MLP neurons of a small language model. Each row is named by its layer, matrix (up: input weights; down: output weights) and neuron, and shows model dimensions 0-191. Each number is 500 + 50 x the weight over its row's rms, rounded and kept within 0 to 999. Numbers have three digits each.
After each neuron's rows, "fires after" lists the tokens most often just before its 100 highest values on Wikipedia text that the model never trained on.

L4.up755:512498551476479535560462530602478513493537395519545417548504551466504434671518504480505500507517526454411496524474546525477514492448412473634503454440485464488481464633553448468587430473491521518493505554464499514550518515495514454478430456499407354572458516567427491449536506520503484565521491435439587486406447458516485529512457420580471604465530459546423550419528456527452444524513521415473425467467449436463506486448477541469529470502433451460467529407493531544437462496409565482425517445498479524522443531534539465560515470522405565593494478473493484583491511398487470435
L4.down755:497553493513545528431447529485537542434608556458486567507539510493512555451490507453534485481529419573493515469460419467467479445529555531533511499435565583453421421416502496436502557376510522388396533484524492510407606475502484515545564526507551547515576495313473459495561523534520490451466478518538483556462467464536618469511452512586467466504542453531556537431442570475445459576451481484467502444561578456453557489522511503526604419595534477541517487505486544567494504541489585535519428454558472504569607414451581517476494497554501443511548482601464429477468540493484512457
fires after: "C", " At", " c", " h", " C", " U"

L6.up610:519447491430488495469525526484489564517540469448583480524422454458438475524493496516438516575515528504564474392460473529574553435491420565516461461490430411488402452469554467554426573515486540507463469571517480464487503547526471548487470525499485558586524515589629490475400534522563483468398480574519562525544515442460535550424385500475445567538473445489492447613481419423554555502455531471548483451484533442504487559522539483524504553522467564530512424478437411566533456488577501537528615549506439545459514482491504510419538497596510521426550491562552617421421509557583464420
L6.down610:512452449549455432515564430526602467372512619534468467566529561411515463482544507504407515492485429484490483576447555450497455480599503538502544448498513576410512538474517498456533497494457384467531488513546450560499399465445481471534455440527592538542489538530473404481482648481461570570481477517467557501525453434435524545596472538517540454512517417496525491560505366568574515462443450497543491527445502549425456554526427483428442393543531541552474450479543479544455425449468402518451515519557467519541491543485413432559507526573518490558527515403500536521534532489510517516
fires after: "\n", " h", " f", " m", "k"

L4.up291:462532520480431477535560530464480466531546544541622542534482480464548508532364472532543533538497506535545439531407484564479484490513560515547425563466527467525587495542436613560549508457521542546480503489474563508501551469477543501552452460416422598574645445369579533539525444437435511378461494486548462460423520456509566553461521539393462387511482517491521457492478551534534458541459509496491472527494459544550578534471534449519470405447459487527487475506481415480446427533542455485609447464522502553525576492530489461488496516557480530687536468518470564496502544477446468521
L4.down291:505589423488541512536541508454580487507517525559516385505572508479506459552538463523596575480537505492543464545469494450489449538469539492477554489513461512551437479480549437620501464649456503522462502595459466536435533559497512515428529524545499415476494535553482475443441483524527509470566530401554556460607544402508520504497547513397547538580565450449501538505506515520544398395479540534500451509489544525461526441513525529514500565437430557489438526555469564497509568465425508509382512529594563485423461559443539524621470422558502563409493539448608448430491525448491491421
fires after: " m", " M", " comm", " g", "m", " Comm"

L3.up620:516392517492495486533540439444443488662583481483516591534567449521535461533484510498472508605535459492457547480416526538492415440495501455518453422487458433527515486569526454522396543548527358494461531432431570511514475480532391532527493498499503515497445560534439516457576531555597546560513467519446592507574544457498493507484497506488502514492506560579490605464624530515513566438494452508542412489575486520499542491500550515497436445542526555457492511556505526447540548628574496466495651548505429561534519437450474549521480422484461490501532487497583564473446403534530441495
L3.down620:520554538538564446534453431456434630470454518472488440516479532408403537504526468546431546455482429510461480501530461480512581549381487584466491522463423523468543486450460548406589547408488553534462580567570516486444539506571470478533506511530423531487494457490482482488506470422450507452517436452522387531493455492485458473542504548498536430540458433465514475484447449480389451514545460497486613461444570553483531489528503458459566476445466555451496445395535547565467393403442421500501472372406486491427467591494481494487539512546564502448461535474479524479573550494488618474
fires after: " ", " \"", "an", " a", "u", ")"

L3.up703:512535478443404477514512463475518447479508537477453493519536472409523465554573467597554473521563460425503453483431427575507516464518430444475447527486542490435538483591529530486532489495535426578431534509561499475547524558437458500537653599495590530469532555450392516464490478464551443503515485602551515589466546474486519471464538533435541559490490522597504491513512505527586502447472473481532465566538520505529513406491439504533474450458573487469534440534505486533555479580629476442495563477506503535554534466533653544516576455442648541509522508418471438409531428458534528392
L3.down703:470440532514427479579632504619523472505473485524539478461548442517467501457519536586477487470451455609547493539531451535478539495471504563537516516436500522572566411522525603522480544486540580518436495513483477490508477556436627547541440566466514544547548451476491547521541456589472466474440435535546604434499541584508498545466540464469491462555470466423466480520636648501416509453451511484505535521446448491504533529498555438441500436536540479500466358438496497561473490521561420517446505469465521559437480485553429469539441436534472421476576494559435559589536539522603515472
fires after: "u", " ", "a", " qu", "v", " f"

L3.up699:462523579579496496528374469550443517453513539484532503557464492429522488349520562468456561489556461460524582564486568513423492500492530489518483585493580556609527571518517486549386526448487612531437453430559522456534436468494452500398574523539467537496443560481503578528526469528502573528460430480473543449523439466525461579459486413542477436490516518487500517488498548575453512549574477503516542427488487515597460530471495456402447533566561544534367489534430530387437462516510384565486556488565510529490486440510516531440473495464458462545543490428522511421590566478508449542
L3.down699:468545420494366586416509543539642492549572565564431438454536467448467495486522490422467549580506437464523434597408418530540512470449465552453494505492601506424539482446556510483511546484486412483538436490472383556436504496504458494567498457441515554408512362506508504488413513518556454448496535505469490544489548538465506487473550546453480499517469465485500476434450437528461493509482436428435525492492445424481521416453475532500382577530529464456529463489553500445597461459552511422479569459518555488589567554469520422511457508600490479500473558534438449543431419523464485524
fires after: " Col", "H", " st", " D", " St", " P"

L4.up734:529498462460453542531432449519360481431535543482435560468593481506539473393448507465593411459559531451491468507499435528506505529521581476559497404534610403487544385491543480480539558440472547485460461527453467533480533429592474484446579472475571431490541514482538529472539625550490505426437525483520539597523533474499501539453552455450473536492423522417481444497487559463444504517464536526471463538466520460511483489626524519427476477488514475490531555466526458461484524500564490471539500448539485513497494382411521591524437452413397583567539476570565500422415531550559577541
L4.down734:399515533447498569423553472516429518500478483507512480529568463595473548490481438530491462448519518419491448504408402539546503494537502451522599545549558437455504445493538482457560497390514458595508558530547490509465492462528484523513536457506537446504449493496585560452522601506562495462588516568435454450564562379488437588464507469483510500454582516466429589454403490533474515450473477574492614436523602506483468505421513461537457496460496546570650490517476464454533459554537512487392534489491442589515466474460498476469440435611607536521550492474523561503404485499437518480
fires after: " d", " m", "ic", " l", "ar", "ue"

L4.up32:548456441524512398467496536502548529465493476461471533429548502452617430492516396521545522490654409552566519495420547582516494532521512572472526493525468480534521498413569505507454477487507591460470492620504491479443521510523478590536517465493598481509595538582522554474517505542476430497444483511498481608539562457483447456519475523487451580491423598518590496457614525470519569505472498445502500437421470515514507504464474554463483438467496419430482471433468479508560547382488537469561529458504467522500516618400463473623507500515455477554417375589492565518531524489482530531
L4.down32:614453486597475504538499427537523546487550430568520521484385534543431516475608514490486520484456466391497528504373442535458527525587608431480551429557406508549443566523410567451483499532469447559455434490457518543531425471470540502536458490409466423483525484392510525450557509495581384475477469513468537519555473520542566507557535579462439423580490466519465531504413479549478575534474512542454546483448533507503496531530517520461506487445526576505513471533475488405549456577532579566460504495489529531464547432444476501473373462416459504494586465443538587495518594503463466508
fires after: " con", " D", " m", " d", " M", " ex"

L6.up70:521553417507443444525462504479494482582583493555581493508477461484549564535487554442504464500437566579401491633518501555412460476514513435437526530485487567517535483565531487497387495474501526474552423411482518435479486541547475547498496503499434534439516479567441446383513580432517470417464542533583566446551514605424525481436503484469488443497512542575623491482523550438458552537407495480510518540525525447528507423513402472473544454439501441468481618507499494457538504425500469476416537496536627509436550404519493542529524502515586548553505524561535553496416472536509623518
L6.down70:490512498488531501459431574391501516427473496443530517487458507562447545510494565647414500527467575477513484533554535521574482512487584589555510480451518571473459470469488590385568444578502406417441534458507482505406572549478467551452487459556448532528577523448504481569499438521584564485521524557526537593510495443598533446485436560498613478537586516577444546449415534460507522499522491491566502506465490455531479520536555527518539500597586530476495508535459417535375528479473588500463455459466514505556484554554509501432416476532490445403617539511463488434454503525468531439
fires after: " T", " C", " c", " No", " est"

L4.up162:515395489489502492580468571551509497487575455603566530439517488530455592469477425525542511522524426511516423435417476467473403446505495493510432427511501430478563563524524583456479462503510546554514486500530555548525495541520416517570428485522437501563549587442534487522399541430486532482476499545460583526500471629375516427414472487471417532470468514492432461462496539495518418573477534514430517561606567464466570489420559509502396611470492546608518528435458495568526518479499587491549556591556478572510462458544502472518420457486580436545505567480476538512504521491466534551
L4.down162:465510379444562484509473471566499574510544499392462544506625502535554446543588504462552517511534462536540576410459491529466526473421464482455558468563527459419440631527508468507499551535497495493511434517477550491519432476510480534583388504542477491465511504503475505555627574452421605512448461477470488423515507538525528503490479503499549618561517477499477433582456574532561410559467453511476511533418460462511632456541499507517519515473567424472383523516515466552409526535406494500500542383520530431500376522496476468534466429497501468457571483458507509547458438526474481574
fires after: "em", " M", " m", "ag", " S", "m"

L3.up460:489408540597570465465546555405510453423547435445472444468443543470527573494412537534556515495512512544531416405514401539485503509408492533529484490415506445533533521543484457484504509501332494527479534497512529474596483515486481426460482525576521548472511509436520455442463508420539460466488572516528498522528503489444451534498469487480549599484475523511506459439454585465458528558503534475465513464476504462505433500492541524433346512615558553500457450387553401498427505421582530574464427402489464479430499469452500507479565503513545485583588560560432442506456520390518448529
L3.down460:545536565426446536508510398466551401498552439504462474493580440423430451470500453402472458404476539478384546505531605548474466446513469479454521487517475531502452392483490446504420472489486557594399550498475585611455439514471460474458459547457480380485463551502499450454490498587484537488572500512484475547513502493532538468454485448506534518497389417477438405498520482508596378473399476517432473523474505393565514498566508424500502485560511463490484563592464526526458557549503429508500549549453428531471526494486485462524561399597561485427470500450530527452447476496555532525
fires after: "\n\n", " m", " Le", "oin", "M", "m"

L3.up473:449513472523444438509474454503523501537516489334444470507437471591526384487539417527498552530555520476499493409474420493521509454385479546515553506454480451606569533545566510531496557516494439502485403433505564437463607603527445447592480450522422563484428535510502481490564476531547434542412495490490503598439526512526527475469496503570535543506483559541526492592452465460550419454486490466598611506546464532466546486484560483512615561484486486468572501536537564536487399462487579461544488402504517550396453534501552485522483495535563501425529493464379462515450539525503529476
L3.down473:523478539423596538497474495502507538497563510533489553404502542461458490588480486460537461482528453463504553497506572487472437568590411437420446559538589519497499434471561526504527467466567565495548430456438434581414462441472596497473503564440569503504536451419492460428468546503487519573594503477414524405496450439493527573469436495477459479448495456550527452393591486557447610546535467557486510521498514530478474492532449534479415387550529523582490522529592481491550520525505457462461486482538512522570555490537432579340457547457372509474476527529545483529479532417456503568
fires after: " A", "est", " a", "ff", "p", " sp"

L4.up671:477527550525583499365516424600564513499518473442584537511465436493490521505546557550519566582487560446523470472491440503491503475368522473572491409508526505477482527472522483474467526463534618563589563528534539514551428522499427520436407402539431450468464454568562600525477524437501553585468562493562420536432512559536504496428575466469526467502419502415473536514362523460512463550430493588565519439438483501489514544518502449437551473488492570573480448523487471395512510457515493531446490408550459469524458520486546497519420520498501595481537489471477497526505475560656459479
L4.down671:560455449519535488466471483547433518506554524482474503383472497520523527565509515436563489494440491427568560551481538502568491497593438477520505622529519564440488439476420492558527455476479469472465540494392397578483512467493485462520548580419633610523496489475478468483502539589433521453525420485501537519469530490468509570587416518554445537508417505442533501543484448459455638518531552433469431519463582474440452425390499567516576617604519427524542561448423575528505499455425512528552488567492491470535503512524549517428494486505436497431484545479408491532525547451457460510
fires after: " a", " sp", " d", " to", " ex", " m"

L3.up542:461495443544516420535493478468554517551555507472485598509426510491474580489533482432447524524442413485590438470448504452645475458526510441563473551605509518486422433514550504536480483587416525552404424538583488537542514487520534428483549404501508437587450488524527462577593556519555535454487465445402505560465559525518577590528463535537506582479481477511437496576510515489514497500591455496499505457484446436555417518591568447522486462516511537577554561371517556505520571502485550429455540606472459547486501449466496489550504546581440569486510593494423503530431467549532503454
L3.down542:499447450545550513467473575502516378423477577508543474495484495366516462517493535495525507522410568502515404447392613413449582599580502531439524472500479511455546512490495583509562460520520389468572592522464482461526579537487438587500512443502526570560524521500479520538475563569466488541548457490527596475532397407435613443486447446440510465526580545497499479493455596514411501542431548507506509487531417583586533566498512438460417432478437519450449428443493488534447452440484503473513448530519545455550446443474555530496461463431517505485468501502566532512546444444504486483
fires after: " f", " comm", "end", " m", "'"

L3.up177:569502478515466512531474550520483466568456550456585415509538544496429528369498474420512549477534564409439567436517490603530463482470527535515600526532494469513483520442471461473511428460501401526486561510472471366546509432565523565461538463501557545499472467475516500566516468468455576469492611616464499413499510516425455428478500404428468461557556550518426413545465558482421445495473528444517486500503461509551483491437478501505497515519547493522522476404428466511492455516509492533438512588492495537406593486482371597446462501481437546528537444472399416532550471567446580586
L3.down177:503535524465479525529487560410562435486424503489492484491413506431460448479497501415431528523451543437499505525503588535440458560465554527448449417493379487393477475448582507528518513418539551580484544542478460511463530342477480476586552450485504530518574397453443540527328529500539597568498573581575519527511477446469500507540550545491449503572410601554496475493459436517473490363532479532487446497509461432545444507445409506619494549544436455480474522488471446467510554500517500512514553519546508474443543453498454543386503524478559570528525488462419509480542497509496510481
fires after: " P", " M", " d", " D", " K", " p"